config = dict(
    rope_fraction=1.0,
    init_std_o=0.00602,
    init_std_up=0.033,
    max_steps=5062,
)
MLP neurons of a small language model. Each row is named by its layer, matrix (gate and up: input weights) and neuron, and shows model dimensions 80-175. Each number is 200 + 20 x the weight over its row's rms, rounded and kept within 0 to 999. A neuron's up and down rows have the sign that makes its largest values positive.
Before each neuron's rows, "fires on" lists the tokens most often at its 100 highest values on Wikipedia text that the model never trained on; "fires in" lists the words (lower case) most often at its 100 highest values on Wikipedia text that the model never trained on.

fires on: "Wh", "It ", "There ", "This ", "what ", "organ"
fires in: "it", "there", "this", "what"
L5.gate463,191,165,214,185,193,191,202,235,169,212,213,229,170,175,187,205,229,200,209,165,192,192,205,172,206,189,153,229,186,209,197,191,222,188,207,202,217,245,187,168,232,177,212,222,210,199,185,227,218,158,191,181,208,196,202,202,260,229,198,198,185,203,169,197,202,229,186,215,215,204,205,208,223,218,239,236,180,200,212,184,204,185,207,215,199,182,211,179,177,212,196,211,193,209,212,202
L5.up463,226,188,223,166,191,206,173,204,223,207,240,211,175,208,194,242,212,215,213,200,185,189,237,180,216,197,213,230,183,209,198,191,209,242,175,162,206,224,220,177,188,170,182,210,200,216,205,220,206,195,204,232,192,185,170,224,208,225,172,190,189,196,230,165,245,173,174,175,229,225,210,205,198,198,234,204,175,223,225,223,197,193,203,186,221,178,196,205,188,203,213,193,214,218,203,235

fires on: "a ", "an "
fires in: "a", "an", "jan"
L3.gate50,211,234,176,178,191,221,235,202,205,211,216,208,216,228,205,172,197,189,185,194,183,189,179,222,235,213,203,180,187,204,226,158,183,167,188,233,195,215,209,202,179,194,210,204,231,186,208,203,181,184,206,182,156,188,206,226,191,178,183,221,188,201,179,246,195,220,230,229,232,203,187,160,232,221,204,210,216,188,195,198,215,192,199,171,222,189,197,193,181,200,219,179,217,169,178,194
L3.up50,202,206,196,172,176,165,228,184,176,249,212,208,192,210,182,189,198,178,168,191,189,223,180,213,172,181,211,156,232,238,200,165,187,216,169,169,213,226,212,178,183,209,192,197,217,196,208,194,174,193,237,205,181,203,193,230,186,158,159,204,231,215,165,218,231,204,188,181,185,155,197,199,194,166,186,222,212,205,211,196,180,174,198,215,225,199,181,217,159,200,182,232,201,196,221,206

fires on: "played ", "located ", "released ", "served ", "also "
fires in: "played", "located", "released", "served", "also"
L7.gate277,244,189,201,217,197,216,183,208,200,191,189,162,189,193,204,180,185,203,233,185,214,204,212,197,201,212,189,252,218,168,198,212,166,201,206,209,218,183,179,199,191,142,224,202,219,189,207,234,233,202,203,217,198,162,181,208,200,195,170,211,198,201,200,190,203,187,189,161,176,212,227,224,195,186,229,196,213,196,172,213,185,193,198,195,191,230,172,211,170,206,213,170,170,221,209,209
L7.up277,203,207,199,215,222,246,205,180,194,180,186,205,222,189,170,226,183,184,182,187,221,205,172,185,250,184,233,171,185,179,223,158,220,232,167,225,236,198,222,199,200,225,189,222,201,179,188,223,209,202,194,202,208,213,220,194,202,168,199,209,228,216,202,228,194,201,184,202,209,201,232,190,175,173,186,224,162,190,209,178,163,194,205,167,231,207,187,207,201,236,246,206,223,230,198,219

fires on: "three ", "four ", "two ", "six ", "several ", "five "
fires in: "three", "four", "two", "six", "several", "five"
L9.gate67,219,214,155,200,195,151,181,226,151,216,214,182,224,219,171,204,199,233,187,194,204,210,203,215,207,182,164,186,207,194,211,205,172,192,223,166,214,226,194,237,208,210,203,165,225,216,177,193,205,177,198,209,194,167,216,196,182,187,207,214,212,211,221,225,192,216,219,210,190,195,200,217,244,214,211,236,216,207,171,188,152,194,209,188,227,199,233,209,196,218,174,181,236,199,173,205
L9.up67,184,220,176,167,162,222,223,179,223,206,222,242,203,206,217,212,201,191,206,218,205,218,202,222,210,215,166,201,213,193,210,211,192,211,208,194,226,194,200,240,214,173,215,193,198,206,173,201,215,185,206,193,194,198,227,206,220,175,206,166,205,167,213,221,203,191,190,190,203,193,223,202,224,183,193,183,237,199,223,223,177,183,212,175,193,198,199,188,207,209,169,193,210,211,177,187

fires on: "199", "a ", "an ", "one ", "One ", "200"
fires in: "one", "a", "an", "1998", "1997", "1993"
L6.gate529,184,202,188,189,229,191,230,233,210,216,189,195,207,217,252,230,196,195,191,216,181,189,202,196,240,156,158,186,216,183,228,222,195,213,220,188,202,170,187,171,195,191,201,187,208,215,225,210,192,186,197,209,244,191,193,214,223,233,183,197,203,189,158,174,196,209,195,215,197,224,187,174,224,220,181,221,195,201,193,231,198,207,192,180,187,190,235,216,174,209,200,222,205,170,210,206
L6.up529,209,227,247,195,215,196,171,188,185,199,213,180,188,180,224,196,236,186,195,169,192,210,213,224,200,177,230,205,184,155,195,183,210,157,163,202,192,184,191,221,195,164,209,179,189,246,201,222,188,201,222,215,180,190,178,187,219,185,191,224,210,180,196,201,222,201,195,212,216,233,183,238,177,215,220,180,203,184,209,228,188,198,187,194,197,163,174,169,182,216,185,201,163,168,199,171

fires on: "their ", "St", "T"
fires in: "their", "st", "telemundo"
L3.gate130,200,212,156,163,196,165,196,192,221,185,201,182,211,231,208,197,180,220,205,239,194,209,186,250,225,225,213,196,179,195,217,237,207,230,208,227,153,209,199,189,182,195,217,226,195,163,206,202,179,190,185,204,211,177,215,199,215,205,168,219,204,216,231,198,212,196,191,226,207,187,194,222,240,214,179,214,216,192,186,234,224,193,226,194,208,216,171,184,208,176,196,168,199,216,188,174
L3.up130,242,182,172,206,208,199,219,174,205,218,193,183,192,208,192,203,200,229,181,236,215,161,196,197,188,200,219,201,203,231,184,209,202,205,202,209,203,210,206,191,193,199,212,195,161,183,226,189,182,177,186,231,189,188,191,212,200,206,185,189,203,193,212,194,216,182,188,224,205,217,194,236,178,252,214,240,192,210,208,165,214,210,190,208,198,187,204,167,187,177,206,198,220,211,189,246

fires on: "and ", "who "
fires in: "and", "who"
L12.gate571,177,205,200,190,212,213,206,185,176,190,232,165,206,196,174,202,191,219,188,181,198,215,152,219,222,182,185,178,193,234,190,197,186,205,186,227,217,197,175,188,212,229,214,148,210,172,213,161,173,188,178,187,226,196,224,236,220,198,198,244,199,208,211,213,206,189,208,227,187,216,215,165,200,201,199,207,211,198,201,220,168,201,188,201,196,159,232,188,177,218,210,212,191,193,180,206
L12.up571,217,181,231,175,198,222,150,195,172,205,169,220,177,209,207,195,178,208,244,179,185,181,208,198,213,176,177,195,192,199,216,175,204,177,175,190,193,207,197,207,189,175,214,222,180,180,194,229,141,194,218,193,188,214,177,168,197,223,206,209,200,213,192,187,186,206,187,214,171,183,211,201,213,163,231,185,219,208,219,209,200,215,186,234,205,204,222,195,173,188,207,198,190,182,158,210

fires on: "4 ", "11 ", "12 ", "24 ", "10 ", "18 "
fires in: "11", "4", "12", "24", "10", "18"
L3.gate365,186,191,199,210,185,185,187,189,165,211,186,181,197,217,184,204,203,178,191,164,170,192,160,180,214,193,226,200,170,200,222,183,206,173,242,221,211,198,198,192,216,185,183,207,198,170,184,175,177,163,180,206,194,183,198,201,197,198,196,239,174,182,221,210,228,200,213,223,187,206,194,199,202,217,212,194,217,213,235,169,190,179,220,228,182,214,185,193,201,185,228,204,183,169,189,215
L3.up365,215,192,180,159,199,209,175,197,210,198,221,208,191,174,206,211,208,177,185,185,202,171,206,206,196,216,226,215,162,229,202,209,206,173,204,196,228,208,196,181,209,193,203,170,220,212,220,175,181,188,176,214,219,189,175,218,228,213,206,203,212,186,220,250,212,194,210,189,204,208,182,195,199,214,174,173,214,226,182,200,190,192,240,211,195,223,198,154,199,166,193,186,211,167,158,213

fires on: "7", "8", "7 ", "3 ", "3", "8 "
fires in: "3", "2008", "2017", "2018", "2007", "4"
L9.gate305,216,243,220,179,209,219,192,200,217,208,198,208,171,147,199,180,228,193,218,178,167,213,159,221,196,165,234,192,201,216,217,214,214,216,200,193,210,194,191,197,200,181,225,173,205,168,194,178,200,228,198,188,200,172,252,198,245,223,214,205,212,223,196,165,181,231,216,201,186,199,209,205,201,190,193,199,156,154,213,243,228,218,197,161,184,233,155,205,226,201,172,199,205,230,221,217
L9.up305,152,181,219,225,221,153,197,205,172,203,165,181,214,174,243,220,198,229,203,203,188,170,199,203,228,214,195,201,236,213,173,204,170,205,187,217,190,171,206,173,196,210,215,175,201,150,168,216,205,170,178,200,200,209,239,211,241,219,214,160,178,208,170,182,202,214,204,208,170,165,166,191,165,212,193,194,227,202,194,200,221,203,174,196,196,190,186,214,212,189,195,200,231,266,204,186

fires on: "an ", "mon", "o", "ain"
fires in: "an"
L11.gate523,189,198,211,192,169,212,228,199,212,223,188,218,186,204,213,227,191,190,173,161,189,196,187,189,200,191,212,198,221,190,243,166,197,194,221,196,214,173,196,218,218,210,206,190,199,187,212,199,204,215,181,213,184,217,232,159,210,219,181,217,204,195,209,192,194,209,206,219,175,184,200,189,244,189,213,171,193,197,186,237,233,233,192,175,235,177,211,182,179,194,205,207,224,192,215,190
L11.up523,222,220,183,206,214,184,185,199,215,179,205,249,184,194,193,189,196,182,225,214,199,221,224,233,170,162,191,189,217,203,195,221,215,183,195,204,214,210,186,214,149,237,187,201,197,189,174,230,171,164,208,191,189,202,197,193,196,171,165,154,208,218,227,217,202,218,198,217,192,165,171,184,236,229,198,210,225,187,215,214,229,212,210,202,230,192,212,194,176,202,233,188,167,175,200,220

fires on: "many ", "several ", "any ", "three ", "some ", "two "
fires in: "several", "many", "three", "some", "any", "two"
L10.gate79,197,164,186,224,185,179,211,215,177,187,209,172,204,195,234,208,194,217,223,183,185,184,226,183,185,187,170,235,202,182,214,241,206,245,198,196,206,216,195,188,205,205,196,209,221,201,223,226,194,241,217,206,217,209,219,201,201,197,220,169,202,232,233,221,196,204,177,213,208,228,203,223,216,198,170,189,249,194,175,178,220,223,190,175,218,204,221,220,211,176,191,207,205,188,220,228
L10.up79,183,206,182,206,213,223,205,193,194,163,207,179,172,175,211,184,176,206,224,162,218,196,210,211,213,191,207,211,214,202,186,193,204,208,172,160,209,217,220,199,184,192,205,209,190,171,202,199,223,185,203,208,194,187,171,194,176,201,208,191,193,204,202,201,185,193,178,206,178,199,223,226,199,178,201,182,216,200,188,193,225,175,201,188,176,191,197,198,138,206,219,214,184,218,195,175

fires on: "day", "Edward ", "Henry ", "It ", "followed ", "appointed "
fires in: "edward", "henry", "it", "followed", "appointed", "day"
L3.gate240,210,161,191,169,185,195,205,176,197,186,212,203,204,151,238,203,180,191,194,174,208,193,187,154,175,173,189,204,178,187,201,217,219,179,181,176,226,205,163,196,196,204,187,197,168,154,222,185,206,205,182,164,204,202,195,199,211,202,187,207,168,204,216,189,183,206,203,215,166,218,155,205,184,197,228,217,182,186,188,214,202,212,179,197,197,162,215,196,199,208,214,228,191,199,221,175
L3.up240,238,175,165,174,211,216,230,213,202,228,210,212,202,173,218,192,204,193,211,229,198,228,206,175,194,178,199,206,202,196,200,185,196,211,179,221,196,205,209,150,191,203,204,238,208,174,171,221,205,214,183,212,208,172,178,216,196,217,230,209,203,169,204,171,227,164,221,183,176,222,196,199,160,196,216,193,192,203,223,201,210,197,172,188,214,191,199,169,198,191,223,196,192,222,185,206

fires on: "and "
fires in: "and"
L3.gate465,201,181,174,193,212,203,215,189,173,194,186,203,189,203,223,181,203,196,194,186,201,203,218,192,237,251,221,206,163,214,188,166,191,186,214,230,208,230,199,190,208,176,228,175,200,191,217,192,231,177,172,163,174,195,202,214,193,202,218,203,212,206,188,198,203,217,193,218,186,193,227,167,185,189,210,185,200,192,239,221,187,187,231,199,191,218,192,189,210,217,196,171,224,193,196,243
L3.up465,195,219,203,224,189,211,177,163,208,192,210,184,188,200,207,169,190,230,222,182,151,193,169,216,200,190,195,209,136,210,205,188,197,209,210,216,187,193,184,195,168,185,211,204,216,201,205,177,202,202,158,201,230,177,202,211,219,224,230,205,186,207,229,233,196,163,187,188,175,195,218,190,217,230,242,193,162,182,184,162,260,167,186,176,192,227,215,179,205,178,236,228,216,181,182,220

fires on: "school ", "School ", "school", "village ", "College ", "School"
fires in: "school", "college", "village", "division", "schools"
L6.gate51,204,180,202,205,204,186,199,205,217,204,215,228,225,216,208,236,202,155,188,206,184,209,200,187,220,223,205,194,204,234,220,278,186,192,184,218,246,179,187,193,227,190,211,192,172,190,198,228,242,189,193,199,217,196,210,210,207,199,191,182,232,197,213,202,201,175,159,216,184,169,222,177,210,200,220,181,160,209,187,213,164,209,200,237,187,207,189,215,215,196,224,196,173,226,203,194
L6.up51,211,209,198,154,198,206,184,199,202,214,186,247,192,187,244,208,197,161,215,221,211,181,217,210,177,202,201,233,184,242,205,248,234,196,178,162,212,171,183,193,223,179,194,194,183,229,205,209,173,226,186,205,198,165,189,196,196,182,194,226,197,194,173,191,211,188,213,213,179,210,205,205,194,200,189,185,203,203,189,174,194,189,222,179,211,215,240,236,194,233,189,197,200,210,189,236